Weights of a small transformer language model.
Architecture: RMSNorm before each block, rotary positions, no biases in attention or MLP, tied embeddings.
MLP neurons of a small language model. Each row is named by its layer, matrix (gate and up: input weights) and neuron, and shows model dimensions 16-79. Each number is 50 + 15 x the weight over its row's rms, rounded and kept within 0 to 99. A neuron's up and down rows have the sign that makes its largest values positive.
After each neuron's rows, "fires in" lists the words (lower case) most often at its 100 highest values on Wikipedia text that the model never trained on.

L8.gate113:54 73 46 40 41 47 74 31 45 56 55 56 64 73 39 53 50 36 45 35 56 56 52 37 46 40 66 68 40 57 62 82 42 26 42 32 44 82 75 52 33 30 29 45 53 35 68 28 48 77 38 62 61 49 54 57 44 42 64 57 37 21 25 33
L8.up113:43 53 46 44 50 66 64 55 48 53 30 61 66 38 65 53 32 32 66 68 29 67 61 74 76 52 54 61 46 49 55 39 52 37 29 41 39 69 37 63 58 68 23 59 58 47 55 44 60 63 67 60 10 19 72 57 45 24 43 71 47 18 54 61
fires in: "of", "from", "whether", "given"

L3.gate91:29 80 72 65 54 34 23 46 46 59 70 60 37 74 21 46 48 52 58 59 60 60 55 27 36 46 35 44 64 52 32 14 38 58 39 41 49 32 78 41 48 58 51 32 41 35 34 32 48 54 68 47 44 39 46 40 64 40 73 54 56 71 59 66
L3.up91:26 59 17 54 59 40 59 50 51 30 51 27 72 70 42 37 50 76 31 65 48 41 68 33 47 40 16 77 43 53 31 60 47 43 49 46 52 53 68 67 50 66 34 66 56 46 03 56 62 37 63 70 59 42 32 33 54 39 53 50 37 52 40 57
fires in: "under", "being", "full"

L3.gate297:45 48 27 54 50 38 40 33 61 61 52 58 71 51 48 35 64 46 58 51 53 29 35 59 20 50 58 21 43 42 61 52 37 53 72 63 30 55 41 45 50 34 69 64 58 33 42 68 37 62 43 33 69 40 64 37 50 26 65 52 28 52 40 55
L3.up297:43 33 32 39 46 45 65 54 60 45 76 45 49 61 57 65 34 48 68 99 65 44 39 68 30 59 61 52 81 39 58 60 47 47 40 42 47 20 51 62 44 38 74 31 52 47 67 47 47 66 41 22 53 64 39 58 64 22 69 30 42 63 37 80
fires in: "medal", "personal", "preceded", "succeeded", "statistics", "26"

L2.gate83:60 59 48 78 48 57 47 42 58 58 62 74 41 35 56 72 54 62 44 61 64 30 59 49 59 34 57 49 46 38 41 92 38 59 12 60 58 86 41 55 39 65 46 48 57 53 47 37 77 64 73 60 12 39 63 48 35 59 55 25 56 39 68 78
L2.up83:59 79 57 51 64 28 54 31 27 62 34 54 19 45 53 51 45 57 72 44 53 78 54 54 39 79 58 36 67 22 65 62 53 59 46 35 51 38 20 43 59 59 63 35 33 42 39 74 71 79 77 42 59 55 39 55 56 19 61 56 57 31 38 52
fires in: "this", "these"

L12.gate0:54 17 45 67 61 73 47 62 53 46 42 64 69 76 40 48 56 39 16 51 62 34 53 41 69 56 55 45 41 31 80 50 56 72 53 36 52 71 46 50 50 56 18 57 49 49 38 70 52 28 48 57 96 45 63 70 75 21 27 32 40 43 57 78
L12.up0:21 48 60 54 33 34 70 54 44 29 39 59 45 37 63 66 75 44 55 45 52 55 64 59 47 53 60 51 32 60 72 75 45 38 37 52 44 17 56 78 48 72 52 61 38 40 27 51 51 57 57 56 63 27 34 31 66 71 65 59 51 53 66 47
fires in: "to", "never"

L3.gate110:40 60 51 65 44 64 38 45 66 70 54 60 33 54 64 45 26 16 63 41 74 67 56 39 41 44 42 25 28 42 58 65 33 42 50 54 50 64 35 39 62 40 55 45 66 44 17 40 56 55 17 36 65 59 38 50 58 52 57 63 59 47 60 63
L3.up110:40 44 57 32 31 42 40 47 18 40 58 60 42 44 45 57 81 56 62 57 36 63 61 21 43 24 42 28 70 31 62 67 61 42 54 77 24 55 15 48 58 63 32 66 41 61 30 57 44 42 80 38 74 50 66 37 54 53 58 35 73 34 52 27
fires in: "home", "school", "other", "meißner", "attended", "club"

L2.gate156:81 55 24 64 77 55 63 37 32 63 41 44 72 66 68 64 55 45 50 50 47 44 68 56 32 54 52 57 57 72 20 11 46 32 50 60 53 40 45 43 47 70 45 59 68 42 65 50 41 73 51 40 58 31 49 48 64 47 44 44 38 74 79 46
L2.up156:72 42 46 62 74 50 62 50 55 33 43 91 50 60 56 63 48 33 33 33 40 25 58 39 38 40 49 56 39 40 42 51 56 48 94 40 22 32 55 42 44 34 83 38 68 42 50 54 35 56 18 45 99 73 37 31 62 48 59 34 38 63 55 23
fires in: "became", "made", "become", "make", "grew"

L10.gate50:64 69 81 45 30 34 66 76 42 44 36 53 67 43 62 71 69 43 55 49 30 63 51 86 27 28 39 76 69 69 32 63 58 41 29 46 58 53 72 45 36 49 32 50 82 49 74 58 59 72 50 42 48 57 81 53 53 47 41 51 33 61 49 64
L10.up50:86 61 57 34 65 36 47 37 46 61 31 67 44 56 67 53 71 46 54 42 46 28 17 54 32 73 46 53 52 42 54 64 66 45 47 62 50 43 42 36 80 64 60 76 47 34 52 37 65 51 60 53 42 79 62 71 33 61 80 13 30 28 64 38
fires in: "where", "which", "whom", "led", "as"

L10.gate421:42 15 37 53 44 64 62 59 18 49 63 60 47 50 57 55 51 35 54 20 64 67 65 36 56 61 69 39 66 43 73 69 37 29 42 37 60 66 42 33 25 47 69 46 38 61 64 57 33 45 20 57 78 55 76 24 49 47 46 52 46 19 33 16
L10.up421:33 51 42 68 84 60 57 37 16 40 69 58 70 67 83 51 49 46 50 37 60 23 61 65 57 71 73 35 73 73 39 68 47 44 31 56 48 41 63 40 40 43 57 53 71 84 39 27 24 49 62 33 64 39 48 69 47 44 72 64 75 61 40 63
fires in: "of", "from", "to", "with", "a"

L10.gate117:65 70 55 43 38 68 45 31 58 72 56 26 96 63 36 62 75 49 51 36 61 68 55 60 35 40 56 60 54 49 53 67 38 54 70 56 48 40 48 60 38 21 53 70 36 30 45 47 40 71 69 58 70 42 57 66 37 17 38 49 52 56 44 71
L10.up117:57 39 51 44 44 69 61 39 45 72 21 38 39 47 52 57 61 70 67 68 49 58 34 70 61 38 23 73 41 45 82 70 56 47 51 47 61 41 25 38 55 40 57 43 50 17 49 42 45 72 65 50 35 55 51 16 60 48 77 65 45 58 40 44
fires in: "m", "of", "cm", "million", "season", "from"

L11.gate68:80 32 27 54 68 28 45 66 25 32 60 56 77 65 40 47 42 07 59 26 56 47 72 90 56 46 54 18 44 61 34 60 41 67 50 48 44 24 58 64 26 60 33 80 43 31 47 56 33 50 34 35 57 40 55 58 55 55 51 57 67 82 32 45
L11.up68:43 62 49 75 44 07 78 41 52 55 52 28 61 51 27 56 44 65 37 52 74 29 34 31 41 41 50 44 58 39 65 57 32 37 21 54 31 58 61 43 49 93 42 62 35 49 09 46 67 51 42 76 23 65 33 46 38 69 36 46 62 65 71 57
fires in: "of", "among"

L12.gate266:38 52 45 65 33 32 41 60 37 47 41 65 66 40 34 63 63 45 67 78 42 62 42 53 52 40 53 72 46 54 35 52 55 52 68 27 38 37 64 31 61 26 51 45 54 52 57 56 53 53 63 42 52 41 39 41 55 34 55 55 35 39 37 66
L12.up266:62 14 55 33 61 37 54 33 55 38 60 38 66 53 70 41 38 46 52 52 49 55 58 42 23 48 70 77 48 58 52 41 83 83 75 33 63 31 44 46 33 48 46 58 31 58 33 40 46 61 58 48 34 46 54 67 73 31 27 51 38 59 48 50
fires in: "as", "was", "time", "said", "part"

L5.gate123:47 70 43 66 29 45 17 62 50 39 17 50 58 43 69 78 34 56 34 48 75 48 47 47 42 38 40 32 41 52 25 61 48 45 43 44 54 26 39 43 47 55 47 13 68 47 45 46 52 56 62 31 84 28 50 58 50 39 53 82 31 45 34 65
L5.up123:72 40 60 76 28 81 41 89 43 70 45 28 35 62 43 41 32 27 34 45 48 66 58 47 62 48 62 37 56 29 63 63 19 36 38 69 37 60 31 32 63 44 33 49 55 64 77 54 71 43 58 44 66 39 42 66 57 33 59 49 57 25 58 66
fires in: "one", "each", "two"

L9.gate3:71 55 35 53 72 73 59 51 45 59 45 61 41 34 65 60 63 39 53 64 58 55 38 65 69 45 58 57 57 34 49 63 43 40 56 63 36 35 48 68 45 77 44 49 32 35 78 63 40 54 81 41 40 29 28 73 27 59 39 53 15 81 40 59
L9.up3:52 68 53 47 53 59 43 42 56 51 67 43 27 75 67 49 19 52 55 43 67 57 47 57 80 22 33 19 55 58 37 33 31 52 37 36 54 55 42 59 64 59 83 48 54 44 45 64 68 54 46 46 33 51 69 58 54 67 54 53 74 41 70 72
fires in: "that", "who", "to", "so", "where"

L3.gate67:57 64 37 39 68 60 39 57 47 39 68 56 76 46 65 25 53 36 52 50 49 35 33 58 54 75 50 55 36 60 69 46 41 45 43 64 49 15 29 70 85 61 57 43 45 63 41 52 54 66 60 64 26 37 51 54 44 47 55 47 29 59 99 27
L3.up67:41 74 54 31 67 59 34 63 75 33 56 55 45 44 57 44 45 41 45 33 70 37 55 60 64 81 56 12 55 51 63 71 50 60 42 50 56 64 68 61 31 62 57 31 31 38 75 56 65 27 69 54 33 66 39 37 34 70 62 49 55 58 46 63
fires in: "these", "such", "those"

L2.gate80:32 50 58 64 53 30 32 59 54 40 22 47 42 35 59 38 63 50 39 60 53 57 47 68 29 51 55 22 54 74 33 44 45 65 43 37 63 36 47 60 47 67 24 35 45 55 70 72 48 49 56 72 61 50 75 24 48 26 43 67 35 67 58 53
L2.up80:49 73 61 71 45 59 62 70 49 22 45 54 25 54 58 42 50 36 46 59 51 62 51 36 74 52 38 55 44 52 47 30 26 54 48 25 63 64 66 44 49 73 23 34 26 46 78 43 55 81 52 59 53 49 61 22 34 68 57 47 49 47 54 38
fires in: "there", "it", "this", "one", "same"

L3.gate271:25 63 74 51 59 24 58 56 61 50 44 41 54 56 51 75 47 53 59 53 51 68 57 39 57 60 17 65 38 66 30 68 51 49 33 50 47 51 59 55 49 44 68 43 54 38 44 34 38 44 41 61 78 37 43 47 41 77 32 56 37 55 53 41
L3.up271:66 49 42 43 47 19 52 70 52 49 51 58 68 52 70 68 61 66 42 71 40 51 50 73 64 67 59 65 56 45 31 59 67 48 61 47 38 89 48 45 83 40 60 59 81 53 57 59 74 32 80 73 47 33 31 46 23 53 63 59 76 56 37 24
fires in: "r", "jr", "dr", "rzhev", "raggedy"

L3.gate305:25 48 67 54 54 51 65 41 40 55 17 46 69 43 54 68 51 49 26 51 36 53 39 51 29 59 26 60 56 69 49 60 43 16 38 63 68 55 25 49 21 41 63 67 53 52 37 59 45 17 54 58 69 41 33 83 51 58 60 54 48 39 70 60
L3.up305:65 72 57 67 56 30 58 50 43 42 47 46 46 16 38 03 57 50 30 38 26 65 69 41 54 25 32 74 67 53 68 60 67 50 61 50 48 48 60 47 39 51 48 53 43 43 42 46 67 52 32 45 48 39 16 62 49 69 45 51 50 34 34 36
fires in: "r", "rīga", "rzhev", "raggedy"

L2.gate50:30 50 37 46 43 42 37 32 59 51 42 43 42 62 56 58 46 53 38 60 63 77 37 18 26 35 47 23 41 42 35 58 43 68 65 44 45 39 77 55 18 60 61 44 86 35 44 74 48 63 38 75 55 56 46 67 73 48 54 75 42 63 38 63
L2.up50:49 53 31 91 32 27 46 47 35 46 48 39 31 37 44 68 38 47 51 80 48 39 26 54 47 70 54 45 45 58 45 49 30 23 50 34 12 49 32 34 39 70 48 66 59 51 19 40 45 46 49 61 47 45 56 38 76 56 44 21 42 57 31 45
fires in: "those", "among", "u"

L2.gate190:23 76 69 47 49 52 25 55 46 54 64 51 49 50 40 70 22 40 68 52 48 42 81 08 52 46 55 61 62 53 41 44 27 29 42 36 62 71 63 52 14 57 65 19 46 47 21 58 56 72 40 63 78 56 84 37 51 43 45 19 72 64 43 20
L2.up190:61 48 58 69 36 41 26 56 42 84 53 34 42 49 42 46 14 26 59 35 72 46 71 40 56 37 18 58 74 36 59 36 61 51 53 44 51 36 68 62 47 45 52 65 54 41 47 62 38 50 69 33 49 51 74 36 71 53 55 63 63 53 66 46
fires in: "this", "an", "either", "anson", "msra"

L12.gate71:44 43 49 44 51 53 33 63 53 62 49 53 44 61 35 49 37 11 54 71 75 53 10 30 39 40 64 77 48 64 42 62 39 52 19 38 34 65 25 55 52 54 36 39 29 80 76 65 50 30 54 66 50 19 55 74 34 65 65 51 39 62 80 46
L12.up71:42 57 70 22 32 61 48 46 27 60 42 68 57 40 54 33 61 22 50 71 61 43 42 60 54 56 32 63 65 81 55 51 42 71 37 63 58 24 46 43 70 58 58 25 57 46 36 31 24 52 28 45 44 40 30 50 30 49 53 38 36 46 58 52
fires in: "had", "has", "never", "have", "years", "also"

L2.gate207:54 44 42 34 61 58 41 46 24 67 62 43 74 41 64 74 50 58 34 41 52 36 25 48 44 73 33 49 56 44 55 51 78 77 56 18 26 50 62 61 10 34 40 36 58 47 66 47 74 19 67 42 64 61 73 47 48 51 55 48 56 44 59 47
L2.up207:68 64 32 49 60 73 53 46 68 51 60 49 62 20 49 62 67 35 45 62 38 40 32 52 40 60 36 42 52 40 72 53 85 65 36 81 76 37 34 56 59 56 80 56 71 33 44 57 24 42 41 57 39 49 47 58 32 44 72 45 21 36 61 14
fires in: "he", "she"

L8.gate375:49 44 36 74 64 75 59 29 57 62 29 62 63 68 42 36 58 57 49 72 30 70 29 50 42 52 72 81 72 54 40 48 40 56 59 38 56 41 74 35 35 41 54 61 45 47 42 24 60 37 42 53 95 39 29 80 46 44 82 30 34 44 37 60
L8.up375:46 73 48 71 14 18 40 67 40 69 45 54 62 56 64 61 65 51 48 50 60 33 45 42 36 37 72 33 28 67 62 50 48 80 52 50 27 35 80 38 60 47 51 73 54 42 51 46 48 40 61 64 47 37 40 32 86 48 52 07 62 79 36 46
fires in: "also", "which", "of", "was", "who"

L11.gate382:55 54 41 54 48 40 57 69 43 15 63 35 67 69 62 26 74 46 56 25 30 54 63 49 74 47 24 59 51 58 32 55 30 57 55 79 51 47 43 41 40 83 47 49 13 69 73 86 51 66 50 52 38 38 55 65 48 60 49 73 42 69 18 36
L11.up382:46 78 68 83 34 42 84 45 31 56 28 58 57 48 25 65 43 39 42 31 82 48 38 64 66 55 37 35 63 52 44 65 77 50 68 22 54 33 59 50 59 34 35 80 38 64 61 44 56 39 36 41 22 45 48 63 41 57 43 39 64 59 46 64
fires in: "with", "of"

L5.gate339:13 52 33 29 30 64 74 40 52 28 51 58 49 52 33 41 24 50 44 64 23 65 67 63 43 37 58 53 60 55 43 45 25 35 56 64 46 63 44 70 66 60 08 45 52 58 38 39 46 63 51 43 43 45 60 69 66 63 43 74 69 51 47 71
L5.up339:67 34 65 40 53 50 57 45 08 60 17 51 42 42 64 57 33 43 35 37 66 61 43 56 40 49 57 57 74 40 50 40 40 76 28 39 70 53 27 49 43 54 52 50 44 59 43 48 50 63 65 40 37 82 27 34 26 47 74 62 81 34 21 60
fires in: "high", "del", "low"

L3.gate306:31 65 44 27 61 44 49 46 50 50 45 27 45 36 53 57 63 50 38 54 51 56 51 49 43 42 40 38 54 57 66 37 57 23 48 58 58 59 84 54 54 55 41 19 48 58 40 42 50 50 71 60 65 57 29 83 57 60 55 65 36 85 45 28
L3.up306:45 58 66 23 28 31 56 93 59 99 37 51 54 76 31 58 43 63 37 34 52 68 32 58 64 31 59 48 70 76 38 73 44 64 54 43 56 33 78 83 54 46 69 51 39 49 24 36 64 29 54 52 39 56 39 56 53 55 55 54 69 64 45 14
fires in: "so", "whether", "where", "team", "eschwege", "faso"

L5.gate344:71 45 29 49 46 45 45 25 65 54 65 76 39 69 63 57 50 40 47 53 65 54 48 43 42 40 49 37 54 51 42 53 31 59 31 37 77 66 36 75 55 40 50 35 62 63 15 42 48 32 69 63 64 57 78 54 39 42 40 60 59 28 58 25
L5.up344:37 25 37 41 45 64 37 76 68 85 58 35 63 61 51 36 37 60 49 36 27 34 52 26 11 54 39 48 74 36 46 31 93 30 43 46 49 58 51 70 75 42 14 47 48 31 55 52 45 46 68 40 14 46 48 34 65 47 47 65 53 17 49 51
fires in: "national", "new", "of"

L13.gate443:72 54 25 37 37 57 39 82 54 49 35 52 41 92 60 30 50 37 74 68 66 55 36 84 47 48 66 68 56 74 36 48 53 59 42 36 45 01 28 73 56 46 89 60 59 33 47 59 32 34 18 37 72 29 70 51 75 55 62 55 49 77 55 09
L13.up443:56 61 48 33 61 44 64 66 64 68 54 36 70 65 38 57 56 46 26 41 77 43 44 55 53 43 61 42 39 46 74 34 49 34 78 52 42 33 28 63 51 77 32 57 48 58 63 09 36 59 50 54 62 50 29 51 42 41 22 52 10 55 44 62
fires in: "it", "and", "which", "that", "they", "but"

L5.gate330:37 51 53 54 42 38 56 71 38 17 38 44 49 57 42 51 61 40 99 51 50 39 43 56 80 68 77 38 57 52 49 33 29 89 39 62 45 58 68 63 66 56 68 55 55 38 70 21 55 71 51 43 51 51 82 63 64 61 48 60 42 22 56 34
L5.up330:62 47 42 58 51 40 30 31 38 76 32 38 60 63 69 52 43 53 23 25 71 35 70 58 48 40 39 29 54 35 29 56 51 61 60 27 19 78 96 32 32 76 54 54 76 57 69 41 38 37 55 46 30 43 63 32 59 58 54 61 73 57 61 25
fires in: "not", "such", "just", "than", "like"

L9.gate350:69 64 27 57 35 45 30 47 43 66 52 50 72 04 54 28 64 72 45 16 58 73 45 42 40 55 70 52 48 81 58 59 46 65 45 58 50 47 72 54 40 51 64 67 52 56 45 52 56 40 64 58 21 33 58 48 55 65 42 29 48 63 23 34
L9.up350:44 93 47 57 32 61 39 72 42 43 18 55 63 37 64 58 50 76 35 57 65 54 47 33 55 75 38 53 46 32 49 49 41 45 35 83 46 20 53 23 38 54 60 49 56 65 47 40 66 46 46 45 44 59 45 43 48 31 62 51 48 59 39 64
fires in: "of", "those", "part", "due", "because", "the"

L2.gate25:51 34 75 45 46 72 69 53 42 51 27 50 63 49 52 39 53 27 46 39 48 45 67 53 52 63 36 57 63 35 49 56 63 43 62 52 46 62 64 44 27 25 74 44 42 69 31 66 61 38 42 77 93 58 47 45 43 32 54 48 55 37 58 30
L2.up25:62 34 34 44 32 49 49 60 44 49 70 56 51 68 19 48 49 46 62 53 28 34 60 48 40 62 40 60 63 59 27 40 65 71 76 43 63 45 64 72 42 82 54 46 19 43 83 47 39 34 22 41 47 31 20 39 43 64 46 53 57 75 52 51
fires in: "states", "family", "methionine", "group", "white"

L11.gate210:48 51 27 71 62 29 75 45 79 41 64 57 52 51 36 36 42 58 32 32 49 49 32 26 81 28 61 50 74 69 61 58 51 62 62 41 52 48 50 69 55 53 46 65 53 47 60 24 67 33 54 37 69 55 57 76 53 47 74 58 42 61 45 52
L11.up210:35 44 16 58 53 50 55 35 50 13 30 24 47 59 31 40 59 34 68 37 41 49 53 26 71 46 43 33 55 90 59 69 47 61 59 55 24 62 62 32 52 65 40 68 33 62 58 46 66 45 56 34 47 43 61 30 50 91 40 55 55 55 34 33
fires in: "to", "not", "t", "never"

L3.gate154:65 44 42 78 63 28 61 51 53 33 32 60 45 28 74 73 31 38 29 63 83 39 67 86 60 69 77 69 81 51 41 70 54 53 51 43 22 18 49 75 45 70 74 68 66 59 32 61 50 65 54 41 72 75 31 70 42 46 27 52 60 53 44 53
L3.up154:57 52 88 71 41 61 55 18 54 41 50 31 21 59 37 51 32 49 61 47 37 74 71 54 47 52 80 74 46 51 38 49 95 44 52 46 51 39 60 63 51 50 25 32 68 43 43 61 32 48 60 47 73 55 53 69 45 32 27 65 42 64 53 46
fires in: "new", "old", "o", "oldring"

L3.gate36:56 68 50 08 34 94 54 55 57 64 47 45 35 51 40 39 33 58 62 40 65 50 41 73 53 50 66 53 44 33 57 48 73 30 64 33 44 61 40 63 66 61 27 45 66 59 57 37 57 43 57 55 70 44 40 24 43 43 60 47 58 52 44 63
L3.up36:71 55 50 59 34 39 54 44 60 54 50 82 66 56 22 60 57 53 38 36 55 00 58 20 55 61 38 35 39 19 38 49 47 63 69 68 34 41 77 64 51 48 39 68 50 55 49 33 67 28 77 60 72 58 43 57 64 39 64 51 46 43 65 50
fires in: "al", "there", "aldabra"

L3.gate374:62 38 69 43 26 33 44 53 53 44 68 60 52 57 73 60 66 53 48 57 58 80 29 54 52 41 56 49 45 45 39 52 36 35 82 52 38 27 29 43 59 63 40 59 57 40 55 44 78 54 72 39 32 65 65 55 69 32 56 56 47 60 72 67
L3.up374:32 77 44 48 74 50 58 30 08 56 46 62 50 55 73 60 45 58 29 37 36 49 38 29 53 63 65 71 28 70 31 72 63 52 54 61 52 43 53 77 51 43 45 28 27 37 28 61 41 54 63 50 45 43 55 58 58 30 51 55 29 57 76 31
fires in: "to", "world", "party", "in", "this", "home"

L2.gate273:32 46 52 44 47 31 45 50 48 70 49 54 38 42 53 39 70 58 52 17 46 64 31 36 34 68 64 29 45 63 49 40 63 29 47 42 41 73 56 35 35 73 26 44 41 44 31 59 57 60 56 43 08 64 45 75 49 55 72 51 47 56 11 52
L2.up273:69 61 43 48 50 52 37 39 34 63 50 44 29 47 23 35 24 50 72 57 57 71 63 28 86 54 61 72 62 54 63 58 76 58 53 58 28 46 25 28 62 52 43 54 36 47 31 40 39 64 59 52 30 64 41 73 59 39 28 38 48 53 48 54
fires in: "world", "championships", "games", "olympics", "affinities", "teams"

L8.gate431:30 77 68 23 56 36 35 30 39 63 69 52 58 18 50 50 56 58 80 63 57 33 30 37 64 66 61 42 61 45 60 52 60 75 47 59 33 23 57 38 46 51 90 47 40 59 64 69 19 27 59 50 41 33 55 40 38 45 72 44 47 59 52 35
L8.up431:24 43 51 57 54 52 65 66 80 33 63 32 57 16 57 37 88 57 71 72 64 54 55 23 58 65 50 37 76 38 62 76 40 58 80 36 68 48 42 15 44 45 36 32 46 20 54 51 38 43 44 71 19 44 43 66 59 54 54 19 67 37 39 41
fires in: "it", "medal", "of", "you"

L3.gate52:56 64 62 48 55 71 79 62 60 67 57 53 60 53 50 48 09 53 24 55 31 55 67 65 62 64 56 41 69 53 59 53 54 79 36 65 55 36 56 54 80 56 48 30 45 81 51 53 61 21 84 35 70 50 57 80 44 37 51 40 51 41 72 34
L3.up52:57 48 73 71 38 80 36 30 51 43 40 44 45 36 53 41 47 43 20 62 81 41 35 56 68 36 61 54 47 60 35 62 29 26 54 60 75 38 50 67 39 58 86 63 70 41 48 37 48 57 54 61 68 62 46 59 21 46 53 20 22 54 76 26
fires in: "state", "district", "association", "republic", "federal", "faso"

L5.gate348:83 44 51 52 30 49 54 46 59 71 63 38 46 70 46 74 56 83 58 66 72 31 46 39 39 42 44 48 73 35 45 34 60 76 16 55 51 48 62 74 17 77 75 53 75 45 50 61 57 19 46 39 50 50 60 76 50 26 64 47 23 61 44 54
L5.up348:78 57 60 48 58 41 49 46 50 43 31 59 27 39 93 65 58 29 52 48 69 42 42 53 45 34 59 86 57 74 37 73 77 51 09 48 28 39 47 44 58 66 64 59 50 34 50 38 71 47 59 23 34 47 41 35 42 33 41 25 36 57 58 61
fires in: "which", "that", "who", "where", "whom"

L3.gate246:30 59 80 34 43 54 16 69 63 34 38 52 76 39 66 58 38 74 81 57 71 61 67 23 28 46 38 32 47 65 72 38 46 42 66 63 49 43 60 52 46 27 41 33 43 39 18 50 79 63 48 46 30 32 75 55 50 67 66 32 68 54 36 50
L3.up246:35 68 41 44 68 77 53 72 77 59 58 53 53 92 25 38 22 84 46 28 55 43 48 29 61 55 38 54 40 51 65 30 30 49 32 81 41 41 40 64 38 34 25 40 17 49 43 54 62 29 30 54 56 39 55 29 36 69 51 67 63 60 65 54
fires in: "japanese", "dutch", "french", "them", "japan"

L3.gate398:40 83 52 64 50 64 45 43 46 36 65 70 33 47 72 46 65 61 67 39 63 56 53 49 47 74 59 60 39 44 50 42 82 47 34 46 53 52 35 49 49 23 56 29 64 90 84 50 74 56 58 69 27 35 65 58 41 78 34 47 55 24 46 39
L3.up398:51 30 37 28 37 67 34 57 50 48 43 58 64 38 63 43 50 57 37 40 62 32 52 75 35 45 43 36 49 37 50 76 77 52 57 65 61 50 57 20 39 61 34 19 73 62 83 62 62 63 47 56 44 51 39 48 41 31 37 36 59 14 44 44
fires in: "new", "various", "different", "certain", "specific"

L10.gate121:53 32 49 43 36 53 47 49 57 70 65 57 55 60 35 53 36 43 61 43 48 54 46 51 51 63 55 34 58 33 64 51 56 16 59 28 61 81 31 60 69 52 56 27 21 44 45 57 42 24 71 35 65 28 57 29 47 58 34 37 51 62 36 42
L10.up121:48 84 53 36 34 49 51 46 25 64 68 34 47 56 45 40 64 44 46 42 19 21 21 48 42 65 47 66 62 54 51 64 62 63 36 34 40 43 50 28 34 45 58 82 73 32 76 48 73 64 50 49 73 37 48 59 42 36 38 30 72 40 46 43
fires in: "that", "which", "who", "to"

L10.gate437:18 62 62 60 32 53 70 48 07 59 58 29 62 67 60 46 35 24 53 36 75 68 49 46 47 47 52 65 59 50 70 51 48 61 60 55 51 30 40 28 47 41 60 57 38 35 48 47 40 49 63 46 27 38 67 46 53 46 43 56 50 79 38 36
L10.up437:39 45 53 48 58 43 38 53 41 41 35 50 43 47 53 50 66 64 39 68 60 54 71 31 47 66 22 47 35 66 52 59 24 55 32 45 63 67 44 49 49 38 66 37 52 45 53 36 62 48 08 65 60 48 49 64 39 44 53 32 68 25 41 37
fires in: "at", "of"

L2.gate304:18 57 37 68 31 35 57 54 37 64 53 56 54 27 74 39 61 51 67 43 74 33 51 33 60 36 37 61 30 20 54 71 75 49 51 50 28 85 24 43 36 68 52 61 74 70 58 62 58 46 52 44 63 55 33 38 29 62 45 46 28 70 47 45
L2.up304:73 44 44 38 29 40 77 59 44 44 55 83 33 23 45 59 55 37 18 50 37 44 74 57 47 40 66 40 64 35 37 67 52 57 61 48 65 65 31 67 52 35 64 59 48 55 47 16 64 30 13 51 78 46 48 44 51 58 56 41 68 62 40 38
fires in: "became", "become", "formed", "signed", "becoming"

L13.gate233:50 40 47 31 61 72 68 75 56 54 58 65 23 55 75 71 49 37 47 28 42 55 33 51 74 48 77 34 30 56 29 62 33 69 51 75 50 25 52 44 55 66 59 43 39 66 52 29 66 80 66 49 39 54 33 54 38 56 39 59 76 48 35 84
L13.up233:65 31 38 68 40 20 54 41 59 56 53 34 42 46 35 54 51 40 68 48 48 47 47 63 42 62 50 36 51 60 07 49 48 54 72 38 71 59 62 41 35 35 57 52 44 58 61 65 59 16 55 55 49 43 70 37 46 51 58 19 76 38 43 54
fires in: "a"